MLP neurons of a small language model. Each row is named by its layer, matrix (up: input weights) and neuron, and shows model dimensions 32-127. Each number is 128 + 24 x the weight over its row's rms, rounded and kept within 0 to 255.
A block is one neuron, or neurons of one layer that tend to fire together. Before each block is what it responds to, as a language model described it from the Wikipedia text at the highest values.

Description: Units after numbers
L7.up242 [ 97 100 134 117 116 139 105 104 127 163  98 125 158 121 123 126  91 120 138 122 192 123  94 139 158 165 130 140 130 129 158 136 106 137 131 145 147 119 162 107 162 138 114 168 131 120 109 127 123 117 100 127 179 156 136 126 147 101 143 136 119 131 190 121 166 119 154 193 181 156 115 140  84 133 142 150 117 146 125 168 135 124 164 148 140 135 115 131 101 128 106 108 147 138 132 146]
L7.up820 [121  81 110  98 105 147 169 144 107 162 155 143  90  90  90 156 159 102 157 164 176 130 145  99 105 110 114 179  83  84 135 158 124 132 126 171 152 106 146 140 141 126 109 108  95 111 151 150 116 135 182 155 129 115 146 163 137  99  88 145 135 109 140 143 116 147 120 142 110 157 144 132 131 117 125 143  82 116 145 124 121 140 149 112 121 134 167 113 136 113 126 115 132 155 162 149]
L7.up1366 [130 159 149 113 119 101  84  94 142 168 122 113 160 130 149 134 150 120 166 131 135  99  53  89 128 117  94 141 137 124 151 101 153 148 122 158 111 127 156  98 141 110 118 158 149 141  84 156 126 140 125 104 145 127 129 173 121 130 146 127 151  88 106 151 156 111 138 139 115 147 132 148 173 143 127 127  83 124 144  83 132 126 160 130 180 165 132 129 145 134 111 105 141 104 105 144]
L7.up1562 [ 96 105 100  87 138 148 162 107 104 128 138 132 184 129 159  85 122 101 124 142 118 178 144 156 132 106 163 144 137 139 113 100 144 153 192  95 104  96 117 101 120 163 121 131 115 117 135 110 121 103 147 130 163 122 117 128 114 107 144 153 101 161 100 143 168 132 141 175 130 115 122 123 132 108 140 176 134 138 106 145 104 125 152 141 135 116 140 150 109 114  83  91 118 113 129 126]

Description: Years in date ranges
L4.up41 [157 155 120 155 142 163 184 117 158 150 108 129 155 155 136 128 104 175 117 133 140 147 131 137 132 137 111 140 105  91 125 126 142 101 123 121 144 139 172 134 120 140 148 132 163 150 101 141 124 182  83 109  88 159 123 154 111  80 139 177 156 128 135 100 127 120 128 144 159  67 175 132 123  89 125 112 111 163 123 118 143 146 134 112 144 108 153 101 116 124 130 120  90  93 140 122]
L4.up57 [121  95 156 130  89 140 129 122 188 160 126 181 169 143 160 128 170 111 124 152 166 126 121  50 119  99 122 152 152 148 122 166 128 100 130 138 108 133 125 151 151 121  81  98 145 142 128 122  82 133 115 108 113 149 108 183  97  98 152 173 101 125 140 110 139 154 167 154 110 104 146 110 150 162 104 118 165 109  91 141 125 185  98 105 123 142 128 113 105 107 151 137 144 171 135 155]
L4.up357 [178 162 141 130 112 134 151 142 146 139 130 140 131 101 110 124 135  99 129 104 123  68 132 146  99 147 127 136 125 159  97 112 104 125 174 148 132 170 134 106  96  93 124 132 145 108 124 114 157 111 122 158 116  96 143  99 121  75 113 116 122 144 131 105 105 156 127 138 108  97 172 174 106 111  96 149 142 157 138 118 126 116 134 109 101 108 120  81 151 111 159 113 176 106 157 162]
L4.up417 [100 155 124  98 100 105 132 131 133 105 126 150  92 128 126 139 125 112  62 114  94 125 131 160 128 143 148 123 136 134 114  73 108 141 114 104 128 133 143 131 154 112  99 122 119 140 112 170 139 118 132 171 150 113 112 160 104 107 148 108 175 119 136 105 123 155 129 128 133 115 104 146 168 173 141 105 183 141 122 148 154 123 133 110 109 103 153 110 103 128 155  86 130 158 119  97]
L4.up462 [143 159 189 102 116 164 157 116 115 128 110 143 146 102 155 104  99 132  75 142 150  99 136 173 161 161 114 152 137 151 108 139  89 117 145 146 160 116 130 133 144  76 139 106 102  90 133 138 153 102 188 114 119 123 164 126 156 145 123 147 135 132  83 113 124 136 108 129 121 124 135 181  84 137 154 165 143 150 164 180 164 107 147 146 116 115 147 114 131 127 115 127 109 124 153 137]
L4.up494 [126 123 144  97 137  93 120 151 158 118  99 117 122 133  75 170 149 120 139 119 198  94  84 120 114 106 102 111 133 127 112 126 135 132 113 141  91 153 130 106 149 134 129 110 150 163 105 169 117 133 141  92  89 157 129  94 120 119  43 148 129  93 122 116 128 131 115 129 104 126 121 114 150 113 108 105 127 159 136 154  73 126 118 137 136 113 117 103 132 106 137  96 129 119 145 156]
L4.up582 [165 154 175 121 125 101 118 105 150 114 131 110 143 195 132 127 149 110 143 115 139 135 102 102 124 124 136 175 110 123 117 138 109 110 111 133  74 168 125 132 145 168 117 114 126 183 105 118 135 132  81 109 125 142  84  98 110 150 161 106  97 170 137 149 103 107 172 163 171 101  79 158 136 135 100 140 125 166 186 125 139 123 127 120 101 128  68 124 135 145 145 134 149 118 163 120]
L4.up637 [147 125 144 110 130 117 144 123  98 162 128 174 152 134 150 145 121 109 141 132  84 148 115 126 109 133 105 105 100 110 119 103 136 125 139 119 141 117 149  80 113 146 111 147 136 113 130 133 147 172 104 105 124 164 143 142 100 102  98 104 133 121 118 146 133 114 107 149 135 125 119 119 139 182 121  84 157  87 115 130 121 103 130 133 170  95  85  97  98 131  79 175 116 120 133 146]
L4.up727 [109 131 109  97 112 142 149 124 157 123 103  97 187 137 171 127 153 157 111  89 147 141 108 160 124 150 163 130 141 148 165 144 105 104 161 131 130 136 169 131 110 141 107 127  64 144 135 124 137 111 118 142  89 149  97 152 108  91 139 159 139 151 139 151 130 167 125 166 106 143 189 138 119 134 110 184 115 144 117 128 141 120 112 126 111 120 117 109  87 135 138 133 131 166 141 119]
L4.up1071 [ 86 128 133 130 107 141 128 157 105 128 116 181 155 152 130 141 139 131 153  99 111 100  93 139 125 103 150 153 113 119 128 124 148 123 135 180 122 146 146 107 123 116 151  96 136  55  96 144 125  98 152 125  81 127 178 136 137  98 138 150 105 124 142 136  91 174 143 118 155 134 171 160 135  98 112 194 150 142  91 121 143 103 141 147 119 141 117 101  80 149 139 107 139 113 150 128]
L4.up1150 [137 118 118 115 151 136 128 160 156 139  70 148 179 165 122 126 152 143 150 172 143 179 123 136  76 107 104 157 105  73 115 113 118 119 134 120 107 146 132 104 127 154 125  79 119 120 122 150 100 135 145  89 139 111 146 107  90 128 117  94 113 153 109 113 116  87 140 115 163 109 110  98 122 137 126 129 138 178 129 126 130 115 117  72 130 124  95 123 125  99 185 101 131 122 111 105]
L4.up1185 [119 108 139 134 126 117 105 124 121 166 132 125 139 123 143  95 127 132 163 104 134  98 106 170 100 147 174 109 143 125 103 141 104 122 145 131 126 106 121 185 104 104 108 134 121 106 108 134 181 134 166 154 120 138 115 123 127 121 110 109 153 132  95 130 147 128 126 155 130  98 156 148 104 120 119 127 159 127 102 134 118 142 113 167  65 152 170 148  90  85 136 140 133  89 143 117]
L4.up1409 [112 134 135 105 115 151 140 158 134 125 100 100  73 163 172 126 141 122 129 164 142 144 100 154  97 109 166 147 147 103 189 129 118 151 151 131 118 136 128 126 143 147 106 133 129 102 143 129 127  98 165 113 114 121 123 148 168  99 117 113 104 140 151 114 131 129 141 145 166 118 125 125 115 121 102 110 145 125 108 150 102 101 133 129 121 123 115 127 146 114 107 130  97 121 151 102]
L4.up1552 [121 141 194  81 112 161  95 121 146 153 106 111 124 162 140 122  93 139 106 112 114 134 135 135 146 123 105 150 155 116 118 101  86 142 156 130 109 129 100 114 133 128 174  86 124 171 122 184 153 158 102  71 167 160  98 110 117 130 134 108 178 162  81  99 151 110 156 131  98  93  91 113 106 147 103 125 102 126 118 135 120 106 107 101  95 141 159 122 126 122 122 163 137 112 149 127]
L4.up1674 [141 164 147 111 130 125 124 110  94 154  99 131 117 108 122 179  98 138 128 140 133 158 131 143 116 154 128 127 144 109 132 130  80 131 110 121 150 108 104 152 129 143 137 136 169 116  88 156 128 137  93 132 124 105 169 150  98 151 114 124 143 137 118 122 158 124 143 128 144 121  98 139 130  95 136 144 143 124 166 151 119 127 147 124  93 128  77 127 143 135 107 139 112 172 162 135]
L4.up1680 [122 143  99  94 161  65 126 129 118 154 123 163  97 128 203 170 131 137 117 130  94 144 112 122  99  89 130 103 116 132  69 110 113 114 127 129 107 139 114 130 147 123 169 132  90 175 106 109 161 131 119 129 143 126 125 117 160  94 156 100  93 111 114 111 121 116 166 133 133 119 140 160 128 140 132 138 108 116 121 171 116  89 137 129 118 146 115 115 129 141 160  79 162 191 140 164]

Description: Formulaic identifier and degree endings
L4.up289 [ 79  84 101 134 166  95  82 153 114 139 145 154 185 115 111 131 164 131 152 151 163 138 135 137  96  99 190 114  94 101 110 137  73 168 141 107 131 125 157 177 140 162 121 144 141 151 174 113 135 103 109 139 111 121 120  95 155 145 144 132 145 126 104 107 172 137 151 120 145 152 132 123 134 113 125 121 168 151 132 108 104 115 102 123 123 151  89 143 103 160  84 113 164 107 189 112]
L4.up366 [140 138 159 109 106  63 134  91 113 114 125 151 114 139  99 118 104 122 124 180 104 146 124 122 145 152 149 127 123 113 129 155  81 140 147 156 193  92 154 121 111  98 104  97 102 161 127 148 162 145 133  83 112 152 128  92  78 102 125 122 158 149 178 152 138 117 116 125 156 127 157 102 141 125 176 146 133 166 117 157 130 109 131 143 116 169 127 111 137 118 115 110 149 129 122 158]
L4.up389 [136 166 126 147 110 131 112 165 123 125 137 144 106 100 139 100 110 141 132 148 154  96 113 165  85 101 175 140 194 154 140 129 126 110 140 104 146 112 151  99 142  86 107 139 106 114 141 106 116 159 133 169 133 138 141 115 139 101 102 139 106 138 168 123  74 118 159 153 128 179 120  96 132 107 102 134 183  96 128 130 165 127 156 140 131 163 118 101 107 110 115  96 120 117 160 107]
L4.up392 [156 115 123 126 158 128 123 102 104 123 109 144 156 151 113 152 163 109 114 138 118 173 160 121  98  89 146 104 135 147 131 116 121 133 134 119 100 127 105 142  83 101 128 160 153 155 143 126 130 137 130 155 147 132 117 126 132 141 117 164 176 105 169 108 187 116 101 136 134 162 148 131 131 170 132 156 145 161 156 134 110 123 109 143 130  90 129  75  91 176  92 155 142 157 143 152]
L4.up445 [112 170 181  93 136  64 144 146  88 122 114  93 110 104  73 125 150 148  96 126 130 124 126 115 122 164 174 154 148 148 121 133 118 151 115 119 154 110 155 125  80  94 120 153 111 164 151 141 190 109 142 122 183 134 159 109 126 149 119 120 136 127 124 156 176 165 164  92 132 145 128 155 130 154 131 129 133 159 122 149 146 125  91 176 115 116 123 141 155 133 116 122 140 135 121 182]
L4.up543 [165 161  92 122 143 129 117 135 145 142 118  99 197 115 160  98 104 121 126 142 126 155 105 168 109 126 125 135 129 133 110  94 115 114 122 139 178 196 165 123 140 197 143 103 125 112 117 155 125  89 107  98 114 155 203 153 151 155 124 166 155 125 137 137 198 168 153 148 128 122  85 163 126 118 186 133 134 143 173 144  93 131 131 140 160 132 127 104 131 127 134 105 138 119 119 113]
L4.up751 [143 160 132 147 143 130 154 126 106 134 132 149 119 101 139 123  95 133 154 141 126 124 135 101 137 137 131 149 144 146 158 126 119 123 100 100 146 125 148 135 118 155 143 133 124 138 128 140 101  94 158 161 105 127 129 148 151 109  93 141 127 114 135 172 143 136 107 148 153 124 147 136 114 116 154 140 117 124 132 147 115 158  95 127 154 105 121  92 138 162 142 138 104 190  93 122]
L4.up752 [115 152 154 120 150 134 137 158 159 147  96 107 141 118 126 122 155 129 131 114 114 140 154 114 164 137  89 129  98  72 144  93 143 110 109 110 132 130 174 121 139 135 102 114 105 161  98  99 130 130 151 132 100 122 142 116 106 132 182 148 136 104 128 169 135 126 162 144 176 129 110 167 156 145 138 167 120 120 143 152 120 144 141 167 138  79 146 162 139 120 179 113 140 106 147  95]
L4.up795 [145 133 100 158 103 100 127 144  93  99 147 113 142 142 108 145 108 157  79 135 127 108 125 146 115 105 136 108 122 128 124  68 150 149  56 130 150  66 131 114 139 142 138 168 148 174 144 121 118 118 156 134 124 172 173 136 108 154 139 174 163  93 143 136 114 103 122 121 123  83 149 132 159 119  91 140 104 157 117 118 142 108 144 158 107 145 127  87 106 164 147 133 119 133 165 150]
L4.up1296 [138 116 131 122 141 142 108 160 106 149 105 120 145 155 139 139 109 153 136 134 129 153 116 131 114 127 116 147 132 128 184 113 123 113 127 100 166 150 175 179 146 115 134 164 125 144 125 101 189 169 138 164 124 195 120 118 121 182 141 118 177 153 158 117 166 146 159 132 146 117 136 124 128 128  99 134  92 111 123 163 148 166 148 111 107  88 132 138 138 102 158 134 111 151 133 126]
L4.up1321 [106  84 147 160 145 148 153 100 122 139 136 119 141  76 151  95 126 182 133 204 143 115 118 128 122  99 165  95 107 117 151 103  99 198 106 123 159 153 181 111 144 171  93 160 140 108 140 121 139 144 148 144 148 126 188 120 124 113 157 132 146  92  95 131 134 138 116 148 144 127 148 116 118 141 135 136  93 110  95 146 139 129 139 126 117 166 109 136 132 161 187 126 124 142 151  97]
L4.up1470 [ 94 141 172 112  86 140  95 131 145  93 111 133 132 131 146 112 110 164 133 120 122 132 112 112 144 147 147  94 147 118 165 112 119 105 144  74 171 171 178 194 146 160  81 132  87 118 149  94 141 122 110 103 136 124  99 125 103 150 160 155 147 130 158 110 117  78 124  74 111 100 148  89 157 139 129 142  84 146 133 156 117  71  93 115 107 122 138 135 129 116 164 106 118  85 141 162]
L4.up1475 [106 133 131 100 158 150 128 126 135 153 156  88 125 143  87 111  95  94  90 163 122 153 117 164 169 103 172 170 131 129 119 151 129 109 167 124 110  89 154 173 107 118 143 121 131  88 142 107 171 174 113 141 139 123 141 137 106  84 181 143 128 171 162 145 139 102 143 134 148 139 126 178  92 118 130 158 158 138 165 112 133 139 119 167 112 101 144 147 154 137 104 135 120 140 161 104]
L4.up1570 [112 122 163 134 137 106 147 144 128 142 151 119 115 100 104 148 122 156 123 151 120 110 152 140 158 112  97 125 146 137 167 118 118 145 110  94 142 155 169 172  96 129 116 140  91 141 136 116 148 131 150 131 125 145 117 126 116 138 165 103 142 170 183  99 150 124 163 141 171 133 115  95 118 125 118 149 106 170 126 161 101 134 104 129 148 139 139 133  99 132 121 113 146 123 130  92]
L4.up1666 [123 113 160 130 138  99 156 106 133 143 142 112 117 130 126 175 144 167 153 129  78 134 142 128 184 128 143 131 147 126 117 150 146 163 160 164  99 160 100 122 106 163  98 150 184 147 125 174 127 164 155 133  93 161 140  95 132 149 137 109 132 142  68 184 118 122 142 132  93 178  92 102 139 158  94 147 142 137 106 155 140 169 113 147 116 116 113 135 123 170 107 108 177  72 159 124]
L4.up1678 [144 170 125 147 149 130 115 136 127 125  98 128 105 150 126 118 132 115 129 130 109 122 102 128 129  98 173 143 140 112 156  68 104 119 136  97 159 114 137 101  96 126 160 151 120 121 104 139 153 135 117 141 142 130 157  77  69 133 160 134 151 137 155 154 135 135 120 146 128 125 102 117 142 127 109 129 146 163 172 131 105 104  92 155 136 124 102 155 145 127 129 160 125 163 149 103]

Description: Upcoming time expressions
L6.up793 [144 153 119 116 100 141 102 102 158 126 145 150 137 130 131 125 109 144 105  63 112 132 129 108  88 142 121 141 147 171 131  88 129 125 153 162 102 104 144 145 109  81 127 126 110  95 110 138 153 158 140 138  99 125 103 115 127 117 119 178 162 153 126 169 130 138 163 164 144 108 122 173  88 129 128 119 127 156 113 118  99 120 112 123  72 133 144 141 137 121 153 148 131 112 154 138]

Description: Number digits in tables
L6.up169 [129 111 127 112 147 143 176 101 120 121  62 111 138 106 126 111 118 124 143  96 131 113 144 145 145 116 176 155 149 174 129 106 129 153 141 116 171 153 148 140  71 110  94 141 181 130 140  98 126 147 135 146 162  94 140 131 170 110 139 156 117 137 119 140 133 142 139 162 108  90 126 151 144  92 144 153 140  98 141 122  99 109 116 124 105 111  98 105 123 120 119 133 151 190  73 141]

Description: Leading digits of table numbers
L7.up0 [121 113 128 110 122  81 152 155 158 114 130 143 137 139 158 111 115 116 140 102 154 145 100 138  93  55 117 129 139 128 155 114 135 110 149 127 145 122 144 149 123 111 106 180 115 137 122 148 137 112 200 110 150 155 133 155 159 140 155 139 146 121 154 104 104 140 141 120 120 128 133 139 107  97 126 114 115  81 136 113 108 125 157 109 142 149 186  82 147 125 145 148 119  95 145 116]
L7.up420 [128 138 118 151 130 141 173 131  90 105 105 156 141 139 161 121  94  90 107 116 100  92 126 109  88 104 119 121  93 111 163 131 109 123 123 139 104 164 135 116 133 151 140  92  64 171 147 104 124 109 176 101 163 107 133 134  98 201 164 130 136 126 136 143 132 123 146  65 126 100 118 116 102 140  94  93 104 123 141 153 108 105 148 105 116  87  95 114 138 150 127 111 100 135 150 128]
L7.up614 [119 116 114 147 119 127 128 111  94 149 110 121 106 139 124 116 158 113 117 126 172 114 162 140  85 165 118 133 138 141 169 142 176 140 162 112 140 102 151 152  71  97 108 120 115 134 132 112  78 135 123 119 139 128 124 175 134 143 123 116 150 130 132 144 122 150 100 111 114 182 111 123 149 118 125 150 111 123 150 138 128 117 134 146 148 101 137 126 119 144  79 136 167 124 125 117]
L7.up677 [129 123 122 125 142 149 143 110 140 147 174 105 170 132 183 118 101 166 151  89 148 114 110 139  88 132 129  76 116 148 156 117 115  98 156 150 157 133  98 136 125 115 155 128  95 142  85 113 109 112 105 121 141 121 190 107 129 144 154 127 107 128  66 154  59 155 111 126 114 150 125  93 113 109 131  99 163 150 128 139 155 118 134 126 150 156 149 151 134 164 127 138 129 161 159  91]

Description: Education completion points
L6.up288 [116 103 138 140 131 122 142 168 110 126 134 125 160 145 143 129 157  82 135 137 164 106 117 167 111 124 191 110 147 155 152  93 116 108 149 143 121 137 109 124 116 119 146 136  85 111 132 159 124 161 129 131 127 111 111 148 132 100 137 157 127 105 163 130 148 152 146  95 134  78 152 159 140 101 136  98 105 136 151 124  77 153 129 190  78 107 150 183 112 146 181 129 153 120 109 135]

Description: High digit tokens
L4.up79 [ 96 162 100 151 135  87 111 110 123 155 127 151 103 132 130  77 127 117 110 112 142 104 145 149 134 137  76 166 129 109 189 110 130 121 155 122 117  76 139 151 112 106 140 136 119 135 131 112 114 161 135  84 141 140 189 108 139 131 128 100 126 158 105 129 130 124 185 187 103 152 158 134 116 189 120 175 113 111 102 145 151 128 128 146 116 124 117  73 130 129 158 159 109 147 111 100]
L4.up113 [129 132 130 124 139 125 153 114 141 110 106 135 111 103 123  99 139 110 137 119 127 150 103 125  93 148 142 129 126 119 144 104  83  90  86 118 121 109 149 121 151 175 100 138 137 123 134 167  80 114 110 133 109  91 126 126  93 111 138  87 159 137 140 148 161 145 105 144 107 123 125 115 134 132 103 115 103 170 109  77 144  96 138 116 146 103  91 126 134 107 158 156 102 124 112 137]
L4.up231 [167 171 130 136 113 130 147 104 123 150 124 142 104 163 120  92 133 118 141  93 184  98 153  96  78 132 104 148 183 148 126 115 136 141 118 141  91 145 126 150  88 103  93 128 165 116 133 134 127 126 113 145 161 117 116 121 171 139 155 120 122 124  82  92 173 157 173 164 138 132  99 124 118 131 169 130 174 126 112 114 117 129 122 107 126 139  95 129 167  94 142 180 119 155 125 125]
L4.up540 [148 120 113 129 151 127  91  64 110 136 115 165 124 105 110 128 168 129 145 122 173 108 146 132 106  69 142 146 166 171 107 118 110 105 169 136 132 109 147 121 105 111 116  78 173 103 153 142 104 165 117 150 121 132 116 142 145 143 110  98 114 130 137 143 123 132 124 186 148 140 150 178 118 139 111  87  92 124 127  77 107 115 101 163 124  90 112 114 111 118  93  77 116 154 141 122]
L4.up657 [125 120 111 157 107 171 101 139  91 116 113 117 160 136 146 108 132 117 141 153 153  99 179 152 120 140 187 136 114 126  74 134 117 137 156  99 113 108 122 109 102  95 113 113 125 111 141 116 111 118 138 133 116 156 139 129 122 150 114 144 119 158 131 126 130 103 158 155 139 161 129 112 112 104 159 127 101 129 104 135 112 140 162 111 141 100 135 138 124 151 141  91 157 140 121 148]
L4.up789 [142 110 135 101 125 142 164 116 133 122  92 170 137 145 133 117 162 139  90 135 142 120 125 133 143 154 120 160 166 115 183  98 117 122 102 131 100 151 126 111 120 145 120 123  89 112 145 156 131 136 115 138 111  98 118 126  89 124 136  81 127 142 126 123 134 154 114  88  83 130 111 147 145 156 108 134 144 141 112 143 115  97 135 134 145 154  96 107  84 125 131 130 135 122 116 160]
L4.up1105 [153  88 144 162 154 163 129 107 107 111 148 153  94 148 127 121 119 105 139  78  82 117 128 117  68 122 176 127 145 114 114 118 138 104 127  71  93 112 163 110 122 119 119 137 124 135  98 105 118  97 102  78 110 115 155 115 139 173  83 154 139 124 128  90 115 143 131  99 135 141 157  77 135  98 158 103 157 122 114 148 114 169  55 129 136 136 154 130  83 118 154 163 106 154 146 151]
L4.up1279 [128 141  78 158 138 116 150 115 118  81 110 145 139 123 152  88 152 119 123 120 139 114 141 139 136 129 160 152 119 173 116 122 103  97 140 130 119 107 115  71 105 104 151 123 152 139 146  99 130  96 146 141 108 133 130 133 102 141 130 162 123 121 124 104 182 138 132 135 125 158 140 135 131 148 128  99 119 116 126 109 116 109  84 158 141 125 109 118 131 127 143 155 135 160 138  95]
L4.up1337 [154 126 111 195 124 118 118 114 101 140  98 120 121 124  78  91 127  93 142 104 139 118  70 168 113 130 128 133 156 113 112  94 128 101 187 120 125 143 121 129 126  98 139  92 134 128 126 146 141 101  96  71 145 122 156 130 120 128 128 105 122 118 129  93 114 131 132 147 128  90  85 116 158 105 153  78 148 127 131 127 112 119  92 134 114 134 144 141 116 154 146 130 158 131 105 100]
L4.up1343 [ 66 160  89 143 120 136 116 118 127  93 100 144 135 114 112  94 144 149 118 114 141 118 121 131 121 139 145 100 120 135 152 140 130 115 147  94 109 122 101 120 119  77 136 122 100 146 132 104 122 119  69 133  79 153 144 112 120 129 132 105  92 170 115 119 158 127 154 135 110  95 178 134 128 144 169 156 151  90 117 139  90 162  89 136  94 115 113 116 122 149 136 142 141 126  98 150]
L4.up1360 [ 76 130 124 102 131 163 122 104 101 150 100 130 112 139 125 156 100 123 163 103 159 111 105 105 120 117 146 126 120 142 132  97 122 119 175 138 109 137 142 128 120 153  93 108 126 131 123 140  99 162 131 140 132 144 138 126 140 136 135 154  93 125 121 125 115  99  80 155 139 158 167 129 146  94 149 143 126 102 177 126 157 110 144 144 122 178 118 162  98 123 142 144 125 126 139 115]
L4.up1392 [170 142 109 137 174 143 103 116 138 138 135 159 117 125  99 112  80 128 147  92 114 104 113 152 114 133 145 136 143  67 161 105 154  90 164  95  96 133 158 117 100 106 147 150 167 186 115 139  48 199 112 153 153  61 109 121 117 141 157 101 110 133 120 120 112 131 106 119 120  85 113 130 139 141 107 176 147 103 111 134 169 130 120  83 121 136  97 157 111 103  88 157 149 128  84 137]
L4.up1458 [113 115 143 144 131 118 113 145 125 128 137 117 113 174 123 137 121 121 126  96 110  91 137 132 127 114 177 109 183 115 140 122 110 126 120 157 137 108 144 122 140 134 108 131 105 146 113 112 140 158 117 126 142  85 124 122 121 143 148 150 154 132 124 134 123 110 128 122  76 134 152 131 138 140  63 153 121 152 115 139 118 114 128 149 178 155 125 132  92 118 162 122 156 151 153 138]
L4.up1566 [135 178 125 123 104 111 134 115 113 153  69 125 117 116 126 141 113 109 100 144  90  96 110 127 135 142 121 136 145 164 163 121 143 127 133 123 107 107  91 140 134  76  69 117 133 168 120 139 128 114 130 150 139 154 149 100 122 103 123 107  89 137 113 122 114 130 124  89  82 160 173 114 118 154 101 145 134 112 103 154  79 133  86 109  96 124 119 103 136 127 122 138 103 158 157 115]
L4.up1588 [ 98 125  50 155 112 142 124 134 124 134 113 123 136 121 150 126 109 109 132  93 107 119 145 128 169 137 140  90 107 146 164 130 101  90 172 138 162 113 133 131 103 105  99  92 167  97 160 101 116 115 132 132 125  93 102 104 146 112 143 102 103 126 130 149 145 150 122 126 117 104 146  95 142 142 130 150 144 141  79 131 123 132 128 163 168 114 139 114 104 137 114 155 122 120  77 138]
L4.up1735 [160 121  93 113 120  98 139 124 118 107 127 104 141 120 135 131 134 158 146 140 132 135  97 145 109 141 114 105 161 151 123 141 144 120 155 116  75 146 121 116 131 102  95 136 146 124 110  96 143 157 166 142 116 159 152 134 126 111 114  93 166 133 102 155 129 153 132 121 125 151 121 143 120  76 165 116 127 153 115 125 115 151 130 116 123 111 144 105 135 123 128  98 110 128 135 110]